Part of a small language model's weights: tied embeddings.
MLP neurons of a small language model. Each row is named by its layer, matrix (up: input weights) and neuron, and shows model dimensions 0-255. Each number is 500 + 40 x the weight over its row's rms, rounded and kept within 0 to 999. Numbers have three digits each.
Before each neuron's rows, "fires on" lists the tokens most often at its 100 highest values on Wikipedia text that the model never trained on.

fires on: "an", "n", "e", "s ", "z", "e "
L8.up514:447521452498459435544508493529495530515542529561480469500461488498450538440420525454497459544514496504460540527521421539518513499479498461482422529449549495496484489434475501478431483431471442448520492493517498505487474560503520527471506515505469547544450506507501537494401550497514574470571479506491486408534500592525504558554504530518444466515487487603468462515504478544550454546566521514474564529529453610486469496534506486459492516473550504425521507498532562569382565510546466484526521563541450515481501505430441508514510430471503508502521502442556498510508385495455476478518477536525577495492478421464508530543530428573539512507463573490488537526495511524519493548500475512470522472556510477495492521469579481514383506509500554563557489468522436523487587458533501

fires on: "ti", "ag", "y", "g", "ed ", "a "
L10.up604:584444504549530504528502432470481487465515514480553450519495535492570492453537479408553493471540546526514593537488545530434481503461450516463533504468497467444458511497414478567482559601506513534479509520540487417490483441436472519421471540507536460480511548494519543597501526584446481460450532490571422435507528504491574483437558537457487485520567487474473487490546518454449547542522441460518434536500493506502425519479501447516482488436559482537510577481499543469512560529497489530491436534495457482495496453448494453496495465546499479440480506464519552425495503542540501537493508507489458526547524489433522491412515575460490449460477507519537592536465536451529521503498569534555527534564506453482506516481495500470513490580468481470508486568521553514516444595479449

fires on: "==", "F", "f", "| ", "==="
L4.up141:497532530450477488572480519513559487493501540515470475540609521528561466483433550439479521487492517472457533569490531530532474489446541453551499521491481505517507564447463512491445507459539425535510549466512501509473502452518560429525490531526500450494456543593493469441454590468517425487498401530532444431550495454507424443567444518475449526508557492550484515477602446491517526480551556507468488502573509488465461431546477547443476481423540494510518516554503524471512504540434443454506542415500491495509454457513537558473489521540497533497520560519434566483520502497451474504489534490524521475515525501551471429552510482512594473565514482457501454570513408542536458472498514485528542503582433443501562476494570426540484470453478482539455549507474486491549486525499499

fires on: "ain", "ub ", "if", "all", "land", "f"
L6.up589:438569518469482522463477477448477504508493495503578508478442485488474474451505553464504451520542479448431585514482539492443562510429484517541499517544512486506541523494434561480493521557512476533539496394515560447524493479476521455504471528551499566524499465490438478550550496542496507507591547515506484569601483467512469498455443526435578472428463440496515462475495453576497512517521521529527515530553476481457484470525534457464439513522523453462598507484515486494528553501457478554480554439548495460512467539569545502506558494506435539544531441502437476463486454513481494447460501505597483481543512577490484476533562548450500582539495484465389565517442542517504482521576529530490567433469491465532516462544499508509487467472510500452528462477501606524516458509439573

fires on: "| ", ": ", "of "
L8.up323:473495486511432524460544408479490534455473498541514476498498555496518499490502476498482439543517498515523530522469585438451548470474453416496521427465475463463448413523471526489552497468474538533521512539479564449497554458501475484522545493540472488545549477468525567452430476480581497522563424546511472565588478489561433531565475457520536442496491441488473488490555467525544517523580477537513508468491545496496525540469476544439494495528502579535504457511517489493467553536479441491524439482522501536462491476513485507431481513479475442521468465479484466512533514436459500526513501485454510492491551482543576513542363560499450452523556551577432466568476501541524483572452479458481468473525531581502482499501519522484493542523561576479528408507598432526490437493583528

fires on: "|", "larg", "high", "new", "years ", "un"
L11.up828:450575495535471551522427478475502543545559494559486601498491526509509447493530533452569503473517508562509519419483523482445529440528431462506406438457508562489486475606495462522528507520486563536544519504512484489409474475412562540474524437500543493531481497569439558544494554536439473507504530478423494446626486451602491534448485535468485525502496518480463484581500538533487575463441516509474458501524445517557454506490558496448484484565483472492467532465462544467470506498505539453517555456444504444411489454518469445478496464468482520511468543489463520545495571481553548491564501502505463508506549507584385522509550504493499515542505536474499494513505458499492439493477512474492557519519459500520480477514482466569489529546478523449554570506492536538452481457546481

fires on: "tiv", "ug", "ording ", "tion", "er", "tic"
L4.up653:427498575492460455483467473517500547441497477570467472426497585534444501521548420505553526481494530494391518496492481521513464498527559509574485532435550477541483512478537498481482461518547454476550575554590535531555495438444566515525511544445512496496487514520529484517476500457480519435479568560536427506525460550583485463518529547445494535508445547551457516476528509450444521481496480446543422438536556521541494493524476470509479471450464492531501531520491460460502491541475436433470475442468492480473545465519513418642484454596525522496504566461475564547499529497508496485502522524504469429503510488482520518516542517439521438489536447507505531557473466550503512557461497489411530505508465488548484477548533471561490406472514444510492524501527462563450474493550573

fires on: "qu", "F ", "W ", "def", "G ", "open"
L4.up561:447529514499537464485479495484566429476418428457460556506532498527513520490461477526418553488505557498438473531433489532536555494438473439506551493551420517516492480508516529558472543481496545429479498481521482512409517450491475520581525519446497479524517464445460521391500447515512529479553593488473516470593493440522490489500542535532484503529557521393480462486507473455529514532500432474417484519455390450555550509466526498442485472550516454538556558488492497475561475555433456490488532523483516473515498420465480547499439479525524487521525560495521455482502470551495566471572462467518519463526537547480544524450546478554557549546479428500467495524513510434492441493559545494553494495513467457562474510490564508506554520550506515477447536438463505569523512495560566

fires on: "his ", ".", "their ", "its ", "con"
L6.up809:578568507550455528530459475428423564490460432485448455528500498538572500493497540466576500555476484579527510554508534459427470467539460552483482494516454523537555525519481498532441489551394503536447526477515428512554512452465475502453484484462486528434502521487532482495426498551519533528494521435443572502509466523517500548490533538532497505468500502450502496483470538428470462577498543481421506513510532442411477558572499452492610437548527481571508476435444547521511451444433489532517553484504510468466511497446485445574476472495477545544481507472541476527512513530561543516582519541553552550471473461454474543486503499492439482524496506447497536445557458514520505561510507521521520471509512488522538503503547553526459416442512530513443422440442514527502411521473475

fires on: "Wh", "'", "H", "wh", "ear", "min"
L10.up160:497576584494515454477484471511486443489454575518461459492480427499542536529494515459455530522489467491540504512506526542513445527504479504521562537474477478411555517542514513437484534567472499592470516510551482558409459526600475442508540464490417460466482482499468473466507519445502527542507517494406511549516521538520433422451440520518519525513494487499492452449533455432540464498553497527491564568555451432512471507481587468540532553526443507514473511421532483493636458528485483481600457495503505527394553507515514509476459475511524559470522568545561570531543447582467510506488472503451475491479470554487539490526541546463444506473457415496509446492517519479440519451561450485486527520479524502478523500436518510510493483524479531489470513418536486511507461429521516

fires on: "um", "av", "re", "th", "elev", "d"
L6.up28:536470487482532504498543523455474533533470391527500531428515433485504508513498536416473498533491457468497514506512556432514468477525432441467515473497512553495468447476483462496543480441443517466511516447497525476467445554477520487502621479566452462486524507467592513502487485496582466496526535533495532538451594556506572385573536414478454496488508527600484490480450575466488455527477495486491480542539474533549530508495473463515507506499482442416537438395540451555504532595479449520521520531448541539535482495483471500521498467541573515439528552592533510539530528517444464537453515443517461508537536484495538567503490542498528520492533462521562522556534479500536509511498567492528494489511479495599462489484468485525526437457472503453508438493505533557486491463537407

fires on: "ist", "com", "end", "Com", "==", "} "
L2.up402:518468435496484437520536443472409520537436476474457514505516522484511503506484547494569452497426496510548514469502547514504510512568514491492435494524467540539541564468519516521368413538487533568475560599449461492415583449584480468497488547559503463489570420485557533491501536433440493458483497460509536550493491457502555523497472494489523618422534544550490496474529460535506458516500531493470466485465476486552480519502444473564480491493486565506519455515527440518563461516472520550374535484439456489521515526460479480483520518476443515499542462473548521452526607448561503514496519539516439545431490446498521495499564485489574489483514468501524554434477471538551527492489507522480506460486506462464531495473564443455489459491543534489494479461571448538474557515502473

fires on: "D", "a", "and", "f", "P", "Dep"
L11.up758:445550482546436540507384518590489549481527522497506518457471521466436472474528560486452520539496463481521464455520544527431510501494500521516574510461521469561446537473518499543508445537502543421495500431507518516529502538459477420520525506486501425573538496544414452515460463506483503470527485502552467534491564440486518492467532536489498545464474504432470471518503527514532539537461500415563538582497492513496453491531478536438516519526522534468590516535550411533490481512519449461518364502495500467466470525476477509546469445567480482474518538579446486483529508520509515537575511470508507457567474475480542494495591514483488425518612533508483489554461524531479514472494495527548551570462541512420514443439545477468425476565492565457483559507441489555468528500457513

fires on: "t", "er", "ing", "y", "es", "c"
L8.up666:511461502516567492448507491552586466494510535528481504498482420552476455544486435563455552486528471482519494427431486508512522465589517506444473448434486432479542503547435513456413429480487520492472484512500427513538499500515475485486520503511484487480513523545535488402546506523554549470514492491487423427528505495530440494540556559416496530410484513513540501569463428548529537539487494506441491510483495514478536477496544569517466557557523419504490457531475432480502468582475509559546517557493544518482541450568488514546447477506524491442548499513524476475458464517608456395520508504493445508484575439494532480493508499506560445491546458458547489517492387514527471539552475536460522515511536483530470534468551540490438511510461517517477546581575464482522546530553459

fires on: "t", "int", "T", "at", "det", "et"
L10.up262:516541514574565499509477483444522472501583549603468495515493457504469566458525441532539461460497494457464494516538466534496449546465473452489562535492505576530530402577460477492445400495477519520545525445549483502485472523549452507467539517476466504490482427440553475516476535498494491574470492522445506438457480472444528410503539544502598485544496524533532496488452498531501448528452431499530544475446511579477512494552501517502497554526486486507474472553487492497518485506467503540504450461520426458555563510476554465461521553526480537493568496565467467494564520499465527490519507490443531478537536490492439473490574523524466574509580572422480419459449495504541445469501462498499466480537522433485512461422543475532508582452439488505595493485515537565486450502470412

fires on: "elec", "Sen", "won ", "ec", "Rep", "maj"
L2.up298:396511477471493569512503515534460546498486535455517504449528448466523429524578505520465545491460515467520485470483495491423500515451459428525505453459566500472461382522521523498520375485459501504490514546490549487502530541482577551511531481515536579459523519580430510514491451525439565526475503492515492495512504506492439455451484526495482579563496470534520513529529549490529482493499534472515594536398485484512529494488545510530460416503496517518550505493527474513500422495478449505519506509465456468520535511576537511445501508488549495544524452562526538409492470398497482475395510513549494490567490517486496543562472484519496530551494523554538564508496432419525418440501479535490511545515469551465537426453521479569498455520463506505585492552491531517445424466535556

fires on: "an ", "a ", "$", "any "
L4.up693:511515465515484478488549539476525503467509478535393551517493578465488531503519519515477488494463502488489479537473504513509449471434523506455529498469403536546560451477487505565531515520508486534466465490547449467427493437513502495582578536470460539554482509421495496496438448475519508553532552448474554471448541519503408489498514530553455529509483519534475505482537522516543488509533474477512478473456486543423570492586530521495448566432539570586462571467531491441516442486503542467469486455471493550550523483467571479502506425550555538505504427523505435442525511517478476534495559545534433513495433473484590517514501460461440512541545446449474514540478479526565527506528483451506472496488483508403473440556461555467460464551604614501479451520523459527465516557525468

fires on: "y", "n", "si", "ti", "ay"
L11.up240:487470492419498466529511385454523441436487468483560459510471470453535537489524487526439503395530591475502531534506496433425503495549505487493431394469533499456425587491534431512491424476551484522535507470523494497475490479440506580503475520467532466456498500504543579540499575554463524482544521437514527519583507569537498459492506470463479504501524445541487477462592511477486519552511524451512554524541562456550511490506452502517436472482562477496437535469486514463493511525530546498578511557545515531506555508504452581563510449480466494525542476447502507547463482589526537562482534529477531528525480443430457469543490517549511506489466527483465484555419449485563505422470523486516482444533491575486422527447435531523527469480494468502535473450534489501453544519463497

fires on: "si", "cri", "ri", "di", "Pri"
L4.up184:546521548474505487512474508502473562394447530495518482462519497450564514622541467476548547436499452500471605424431485463475449447513460527459504543530530514499533535541444509488562472466502485415439558549506527606458507429498486591492488532486478510549513446544491463499498514465532450458513483461524523491504540486511406491485514517570528550489480568523494465466485408533525456539531565513572482514499558515501478496440468549448519465501455544531478496532454471472488473542438421464533488569455466428490530463431470527545490497494570479542554478460504520469465431509519530462465528528476527535553530493505569553549516521532495435495518491518545494517508561464492477512479487485528451470434469463477463537453468558458514538433551474543513572550561495501458511571465491

fires on: "| ", "os", "of ", "Div", "0 "
L5.up486:504505455502415515487538521509535548466497531426563544521536493531532451488525460488528474503464444478486490463477482507519490497525501576463578525536535492450468478520532448467476449531439494467554518516498553525490536531525520524529556538465471514503539488545516497464454453547526478495531512511523496537507470520497525466493453484536582545497467527496421506477514515497448510629584477501577500558386478443431558542563555458484427485493464507571451505508481466475525506467513492459528490576468388464540431418485479533514482592465459502505502536584563453477444509474520494458557416421569524465536438504519521438459462532584468478529486481490540565474506467515558424453495510466520490498504556467484563533471479508460542557520565477485468502516499427456522447475488544

fires on: "W", "f", "G", "P", "m", "T"
L11.up570:485529472530465463539558469514467515454422437469447491441517485526429515474497461541517463518507513490522531552494491534458520466476420573541564551495510530505505492570485485552533485497582545518480543519474465424557462531437455483551468538459451486508472441445471489488468497565540507493463438452548506526505547538436414515539452598462458548490468516528421501491566505511478566551518538489482455511561532534411465482482524553529508515401492559500563537483555462431486492523543424524462470551511481558473498511395487471493526498523522514564482521413516554508470435483516488519561501450503543569548516475593512494485566461545486440527527533559526420464417480511459546522483482536536473551496496532455470454484549511523525480535475478557497467412495481489490502532485507

fires on: "a ", "1 ", "2 ", "1", "an ", ", "
L4.up44:531530485473523485463499557497534533491534472547543444507547517556496471473542426518451469444498579503483444538504461507509490539491467512499534500506441500489569419495454513460478572480440508463489500454452491507505511469426450527554531485488521561501477386460468479462403506517497497521583473493452537450543492545466490505426498544531491555488406433523410425477546577457475478515486516456505455573467491555496498545546485553432518505479531510516524592517430555537536569476515507534505445468544561537516547506464566483463545504493442500511551490534509459583465536492386408457556475486492482533534441512535539524518567424503493551474441526488494472529464485474562471533497508488501513595465481521508509474458515463527407490522541506479490538492544572542477488513492537

fires on: "t", "s", "th", "n", "ic", "5"
L10.up436:447414445527521519509500515476509442489465588508532473534484557482508424392484480527461506578578512483493561539435514417543518507479494488428491437534470471545576524579443531532497434412510500539472507440520573396594450564473442563469588477509523491522516491464528528494541493549550564440390462499447467504508493523503461451533466479470477517521512471474515474411566461436472554577522504465518503513487521509461484494485448492508466498495541501452511500513472518516456523548455509474520482498516447587492546513463503468588471462447554505494516491471515496495530486512478440449469428536515483522474505478481461480484531540512552548525563559575476507508547469533426506516523524539519462446432563519439537532533507528493503465483479504564510514472555495465483545541490498

fires on: "ex", "B", "University ", "publ", "resp", "from "
L4.up165:445505441503488483476576439572512545443453530513471472504485528516540557474502497450472451519472475560478509459497543547511560529613434500554454556457575503508508454512534541481445501570483485482505501477449536596548449425557489507536554521540502594480466449453569520482434522517381528425529511509477528505490505536520464425477462492479474519516535502457459496459552504460526525452470519486446463498474454515474460475481575542407455558485466518509474514479492406524543485535523565487497442524466499530499547463486505485509469516498522534472470493475453448531478515620500554496478547516507519475519497454518523495511499505461465501587534460542516489553407531603518582464468521555568535490470463495514435561473488494501491486514522458599468486476447510515501476524544458

fires on: "t", "tr", "ar", "T", "ow", "ov"
L8.up240:557486451535519525506475511514497434463489470517481413520527464517542490473503526483559497460471473530455543547500532513538522468550486543449513478528524554569538445596452513447544467550519499541487547580525520427489470494464454449412520384470532551449548452484475453583472521558501491532512541437502529492516513541500448492544508423525551521449501506499535526478424418523473525485440466496543540445519486523534498477500465543526597498507471481483491474476507575497481503489568513515515448516539476549468518519469573474534531541470479602498456515464544488503518536471509436518523448447467433412583522527422575477516506556459516539499464456476532482473545436534431523453496553511563501494569531589465539495540504461461388466496495473479498521478447478480509518477471456

fires on: ", ", "and ", "er ", "\n", "is "
L8.up653:495460479456499540492505526521455451551500471568486522484457530506517520477546499520533445557484500539508527464500449528560517488498491492546550458464447423522443374493480538520458529478509484509510510528448488493498505481463517497457478527563524534482485417465518554465427479568517450509537499491495582587487568537533532624479466460491561474439539466498472528561537504438530524516575511447450537454550474482501503505518451504476524504488523542455483456587533527550562486494474518497537485429444422573442464468488541513520488417506466563526518539499547485542432462471535513567503460501451518559538471483572485487545535530489465565477477559495506522444456577526531479493491505448534469468563441550470493502463494453484434594446513466573534495481442582466505578507462475

fires on: "v", "ati", "t", "hum", "h"
L11.up389:480524516463428549524509569530510528505464469448481491526527499527442510536519565491544539549504453433486545463528575451502569459497461445594509494487512475515529522527454518502500477472498529477517504506570458489460508485503389510521458503465508463540497435474493486553522447514469487413559464473558523453573572511477481505545500498486519483520533436423489424499422533495485477606487507448515511444518456516484487554567494493472474504504480611523446572518522436496523546564505537459556461487491438530459521447472551489550496494457528504491523562458435505464512536511501512575514448539514420468490499494513501588458518454544541504480508479552575546444518576494499466554496451502471492446507525469503490537534453426450591540528511459523500565451596472418473522501454539

fires on: "oc", "music ", "enti", "m ", "ating "
L5.up639:563512396547538546463520562479517499538493540545504475486473568481468489524504506391458513511549495477526489490515466535480492534402507428443467519463465480535412575495427413540492554464457512471488557503593505494449513513558504522496486535504479477493517504524434501467501537549473441454530487512446537508463521471494503422612535535498480531518493487437516520464418471517465482529467454596506543514564522575559521519512530548502454476519521423517502523528520562531493509546471494534563467546527468536487511521540431485540496466478446493421487500447559483494527499538482551554449448484521485538475436580482511489495486497522433461563475415520466565461545452503505487458540521483516470551537475483533463529458515476488488526551451442525467584443450549528517439507497595

fires on: "t", "v"
L10.up589:412455456501486462487497503484494527441477535486506400507536502531437481493513538449493512507527467494501541468416548472549501449486537553452389481509478442583503447546482464511430448452526455451520496555594554470460472456545457484516583484462531523584499460524518548467459550547528447442508473510530524413475523525462511480508539543487551508487485556547473442493453434577524585539485440509531514432494495471516469487438453540432483557565534520485429491530536537452465513540498542475505506520464472563527568455503638498541440582493516497540556519447573461459508496445498459476536425529490552542494509561488545509484565497509551481482464536514531525513473441508554485525468501520516505430488555551481472538531502479467528502500500439500505493561518528490512489495480469

fires on: "ret", "det", "by", "t", "bet", "ett"
L4.up231:503440499505490481532537519526503460503532453543475502457559487545502471490507571507538443501518482504448475528473640586514508468481470503534490468527466534492537475443464420520550418507485495523573455458465518487480465479505476468553448514479495473506482512477485563500499476585516478461494501493504509486492469378479426511473510565534557515518528501468434498566495504503583503570512493548463454464480506515528494475447524492414441493564483508489418485513571548547503426476494489478536543480428517550528454500525518495569428524504570529583466481473546585459485490393457533450586442472502517505549519512451497482560498525450578513446513582553532511422463495515512547505410438483464481530487492485541514553524515473475486419475521546569495539507564546513509508536500507

fires on: "Wh", "wh", "|", "years ", "b", "ersh"
L11.up330:512437588499537594448536497493523480492462498522467565474530508490483480506523474531452498549502485548467476517555471426449502476542552530535511464485515508457453543531496384476537538534509599524537444543579501551497440435532485478486447541455454477481577469525418524468527416594488458556496474587452498546471537454546503530454499552431491475586524463528533512527500527471492445528487457548452504483503441517540476574509574454480487467512502467553491470489506484502562471473466482476535537483481439479454483477471455475519441485561537437479503539511512514463450506520484535530502471537477522534487498498561536465517599537468536465570464480466564458520484545468463463539491411523487578512517513495517450473525463552521507462551485421491518596437495542467457472442539553

fires on: "con", "Con"
L4.up441:476528530469485451476415477471478563472497474535501505536480475508570465539508466493528506493533509527482488500603440556490461510529404487552473459519451444438502504521475547471463621511422532539528525522476486488514505426495510497557556482525484552482477545500491499517533469522475512513540510446491608541491534460576481535516602511467540517457515503457472487453416482473468523537515521414414515550528438484455503503582440472468480510531483603450562586443514493549536482465452477578551476435575495535584480473546501438466499515441440541536543544495495447517511537534457508443556518505492545527528545499493507394428462447541460525526517452482505502542527491444526545539566497460464493487497454483501559506521534463518503471492501482536522518557493578491505483496508535

fires on: ") ", "\" ", "series ", ", "
L2.up694:475499524536483509499455506450442583572510518480462568509514486487608463521506436467530562492523481449513547449539459539523478441455462446478452446461512501534467470521491528530585526492585478503521509520602548522538457433507451501495507483491475515532531511547474498473472538472560484467536434551576515464532436471534411506531526533503563544481423438514498521479486507512468603526527508506519467494504513532487507543413473442550495505477561461517451559521602573534503501508466443565543541511473532510474458485448500460456474548511517562478510471427499538450548445491502485490473462484503488554526478530525570515472460517476530548495523484461476564507460480477412594500520499422510427533521622496451485479455502508484498457498507418521484486450488558555488457513522560

fires on: ", ", "are ", "also ", "one ", "us ", "is "
L11.up143:450484478495514529502519526519578523467548500538507552524453442486530495495505536472529410474502494506543453428499360437520547482470494449510570443477504555571467536503469440593474513551572520495525544511520427469450470503500489515400473518552461522541480500452515485509463455487489415516526497422557426493420459514444410564535592515431491545580539567484554551471536516485554462469492514512547473463565478426538497495470492480403448528469476581516452459540465483519499554545504532564505519469508444490461486453531559573529467518502446520449492526479526468498495527413541469530503471494524515536492509470521451515481446489477455517504512513514485494558588517500507480524512543526533546467527458500527486538520516451522461479489525514565565484439541497470468529477488448

fires on: "mat", "fi", "feat", "cent", "Mat", "by"
L2.up787:487545516501490545498515523499463442475526522521477443496507485429479471597506538515545456538549468487466529468472467529575522429529490537466520425415436523403492522451466500563472537558492553466484568533426536483569473535469451491486529587552563460573461578507470558464479526528497451503464541535551456509490476562451464487520480519490492527537498491527497479503514469555520488509539545489475427474510433482531479509466478482508462533428493510568474459578486525488453515502494502542607438450501510485513517517493504525492543449536528539543508530583476461489565452505503457523567454530516438468462515473497571430476521436532428537430420511471487458442526487482503524540482425529565507499495539417456489499544532510463451475518510589479494479516434535488489524577585453

fires on: "-", "ass", "cl", "h", "con"
L8.up593:504509509479520462448451476499456488480457436521582509534446509466541522522427516538464470490436440445512447506618492520471549530531516477490510464446512484585510470478491551429464553544490497467556532558521478525538525387517481535511459505529446469525542478460468532596436502486472496573500500413511441513462507510482464527498514555531549510419555476421486454510451461498500478434526496426479467576499537491449469530484541468514505477509463551537505457501510523527583490519496535495495467416547474531478580509489520502512499547485513559523531560455541520501457421409455511543497532469496521533530479542521452461542511447604460521417517498532468469535432494479552450583584519490516519533553519494549454499495523499551467538479463511489509516499575456515437546512535432

fires on: "form", "y ", "ign", "ned ", "| ", "at "
L5.up458:457450472458495530481585508494515515527474488508499509488477504436540441532489548463550484477544555522421471521512512536489415518572489498477500594434499512511485451538537570549501522488468495513480486485441474460480471513531393533493423487488517539559522451539470420448472488441563531530496515549372502474541510517532444465545553449534494568565612532476500505485463488433489585507506479530491488491512461474491486504466454445523495474560485471507542505518594525551452534558485573457484526534455497486466517502468530529527470523508499432558501456502521515491457480539523553553576543552473467481504448466546494522501482546431501453442493501491467495565446505503492476444464467463546463432531480519591430484463504519536486541582445514432480521469554572527541555448519454

fires on: "–", "b", "Wh", "ob", "| ", "wh"
L11.up181:504435524525503487499484493553521449514440464503563460529485500475486443533517544504519535540514455535567565546509521480528531550504398495488523529531461516482410464469449530502582574467586518522525546442447537585471418512427545490521504556452436524487467555611457504532502549503514484526454437565422428520517471465495546540471537466459519424585472537455454508519494529478458453490487547500448534488511479552471511564463496551451521503499488455499468490523483497483518490504476506514480515460474523439481546477495505630471490524536552538499476489531455489519470574492497558599506402566492477503514519512431531562493548502464523540555525474467482480518480509535466501585516457506507493410549480457491498452462464487475513487501470468449475512471576493453473464430564550

fires on: ": ", "\" ", "| ", "d", "d ", "o"
L4.up174:516497538506397516441489474517540516491446485537484535507558580533563510552410546504468439503477517553502470505442567511492479474527488456490537461511577433508523480596476493501547494440491534464476511450619522528496498500499521568516436495499434451456482462474472559497473556460488484461527432516477523565474486488568474513483495454551478484569504540514511559413544477430490504465534507486518517484556534457570441444468564561498499454476470511505529536508454510473558495549439400459471463503464526558500515489432571494458424505514531538456452540488532495482514505496503498495547460492502494502471507546551503516481514512503483443515506502577478507494462504578565505463515527442539429525422412554548545431482547507524479516497522509550475564594519462428488528568483557

fires on: "si", "T", "t", "tr", "ri"
L11.up290:532489466586513488384437491499496479451512566526451496450528529502447506522520490491544482459509444529477571496506532507466481549527457532444496523554469519554497479505430508504516539440523473423471511530546463520487430499433486504525575542498470523483476468547505473560562531498583485569503515467467490500468488514479471498587496472453521538524480451496492503482438461444499468485462487523514529591493529508524536446481477586565486499406486518441493481432481563468475480552498493516500466613520520481491449447380455487508528485568529537523570515516473463404487544520479503506504529481422475559496534545498496456520494527450538542495459558484569477449507573445542504514532444454469496439510550455463507379547514573507538491488481548539497511491574504578448499463522489

fires on: " ", "s", "on", "7", "op", "form"
L11.up65:484495419523540506459456439557532405488424499482517522515491523569461503494466477464534489450564559531486616480569448524561527475415538487559542475549481487536533443443494444549431507540519452408499482464499583450453441565519418523463519522465567496492476552511502533544572517479538499486544503530479535480553602547419538347533534549483519514460524493471501497446552412532443538453471514493505469494522541447587515467466495454484519510492507588461491540486550480492451459497517499502498449545538507467530497573540515526481460551506514545573492506458457485520490505561428519500579489485498464485513547487529494529527497486521447496453525585498497520464486521476460500500535509514503457523516530514545495492471438467509460517504471505449469471472487471507462550494505437

fires on: "i", "th ", "ast", "u", "oo"
L8.up2:523522462507457429457481518532507571528485467466525533479521500489473445521492566528422528558507545501532498483512503506553468506523477494548520543558521505508464518475506550563459509533508542444498492443487483505512473472565519554582482467494494555502433563519501521452574476436469493476398557469472518505605588470480520540499537508442489545522465492493510537394452443512498442482535461447534491574495470460559470406498540534463527514488540484481467431519471475419544567556484483494521519458467507412480483536475538562472503514525459485501445442518476535568523507502453542543470458521474569498560504563467593464552513476532499489505515470490480545534479483427499529518484430432500563486540485569435496532537394486440444523450530444451552427529503535463528548505522496

fires on: "and ", ".", ") ", "a ", "US ", "ia "
L4.up235:506488484484555445495502423476465531523388548506418549533525516517521489499564524503425561517528485481449462516434523514544509491488470497500587401515518461618536534505458516472486531456540474533482527485532484523484481534510521472461513496528575518578515452478474570454455520533536475535563476459520416482545497507518533504534523495514467537534512405563502436496530533550455513555453480461444527512479494509541458471514564468506529527510444502485495517494513479497509525480536404477467494555536467490434503550510518512512540470358538547555540502480510479429567529461491542455445483548437487457537475492533470487533482440532515573524482462433496453540435441451452592567452478486455504539466509528425526508535496542446472493507460509453491588506511515462567447521509499

fires on: "| ", "0 ", ") ", "]", "ym"
L4.up223:527466535567528584490515490491593522504441527454462515522536525529472441498484498521493471497539477372469505463482484477517459528429531504484469477476468489471470436515478368519509393554465468517532507515451544392446483440493435505438450520453459489512458446523506508492493521501526477444442435525527500541482512487521520465509478457542594559561567513520461443465455517488447542482465453502585471515495491452467523566529497539547485527505513506520522512437502487550481517486459504468470561477445463509529498489471512523456480521481522430500540490448498532518487564522499477567462470466491499526595460500484510535550446516452552525509552536568489498456528461551544551599528458517428527528453536528459553576452481531498475559551533529457551543559551450567547510528491527

fires on: "re", "he ", "she ", "en ", "co", "-"
L5.up803:503497545516453519447463574486474490450566455584486533547581531478523499559461477477497466477499452477505499452581506516520506526459525482509479472456490434473512454460538434536503528522526508535454523486491482541539563409556466462445434514581467561452487519481482447559459470531519445483541435462526515568471522524495514462477543500486474535540497547544460539492454510416493507477526499515438514537532536536462404498417503529448545475454540469481454501502481519455480515554493552546458550536487421523444472562550553521507518535498451575457530483552572464532425458485457502481587504506444578540488540531597466484496478440464467467495561499491483409512485553474497441554604506557518567478501504530524518469501575498463491484556513451507491578481530493499474488456524523

fires on: "mov", "all", ":", "if", "lin", "Di"
L6.up238:481476532413411588512532541510463528467550470529557465420466499526536482486527488494458489468524471518514543464553515576422506569487494491550496550504488508537528507515525611500489490470446471407524484441581485426528486529553437536501448529540522504443500537545478429560560449474523451532571590527543484537538570477443439456519457498504499521502495430515470441494456526486489504537492479449532457502481513468418517422511490524612534479494468563497515527491453472528524466521520502511537491521569491437498438516453539433503485489450437510488419500539443481510557536467512544509456462493537511532479493480525527492491513468412573524487489480456562479527544503530447548510538527478503516459542520498476524506552574469463415575499411463468484487485483541552476486547486532

fires on: "re", "cri", "p", "di", "ste", "ri"
L11.up137:502511559467494576456537515480516537384458502428549535487502523457565512559562493588539545515541375518428492503516544485470515523405512510498498556466518571484504534495485514524493492501483510492516555544489540548527559489456489513483477435491443486443525448530481557476505441519514466492527543526411502555437547522557447469508538521508516517477466504540524519469480446501441463527536574490477492515420541467526475408520552516482458446492490499543502457523530520425530479530406456430453487466531550546503509414459507471471476460389504510465576519538540533433441501478485479485557483483510457552542472453570468507451492475487531543533573529480539467487476588512437515499526490567507467472487544455532540469488463513519509516465527538491580493530520490400520502503476540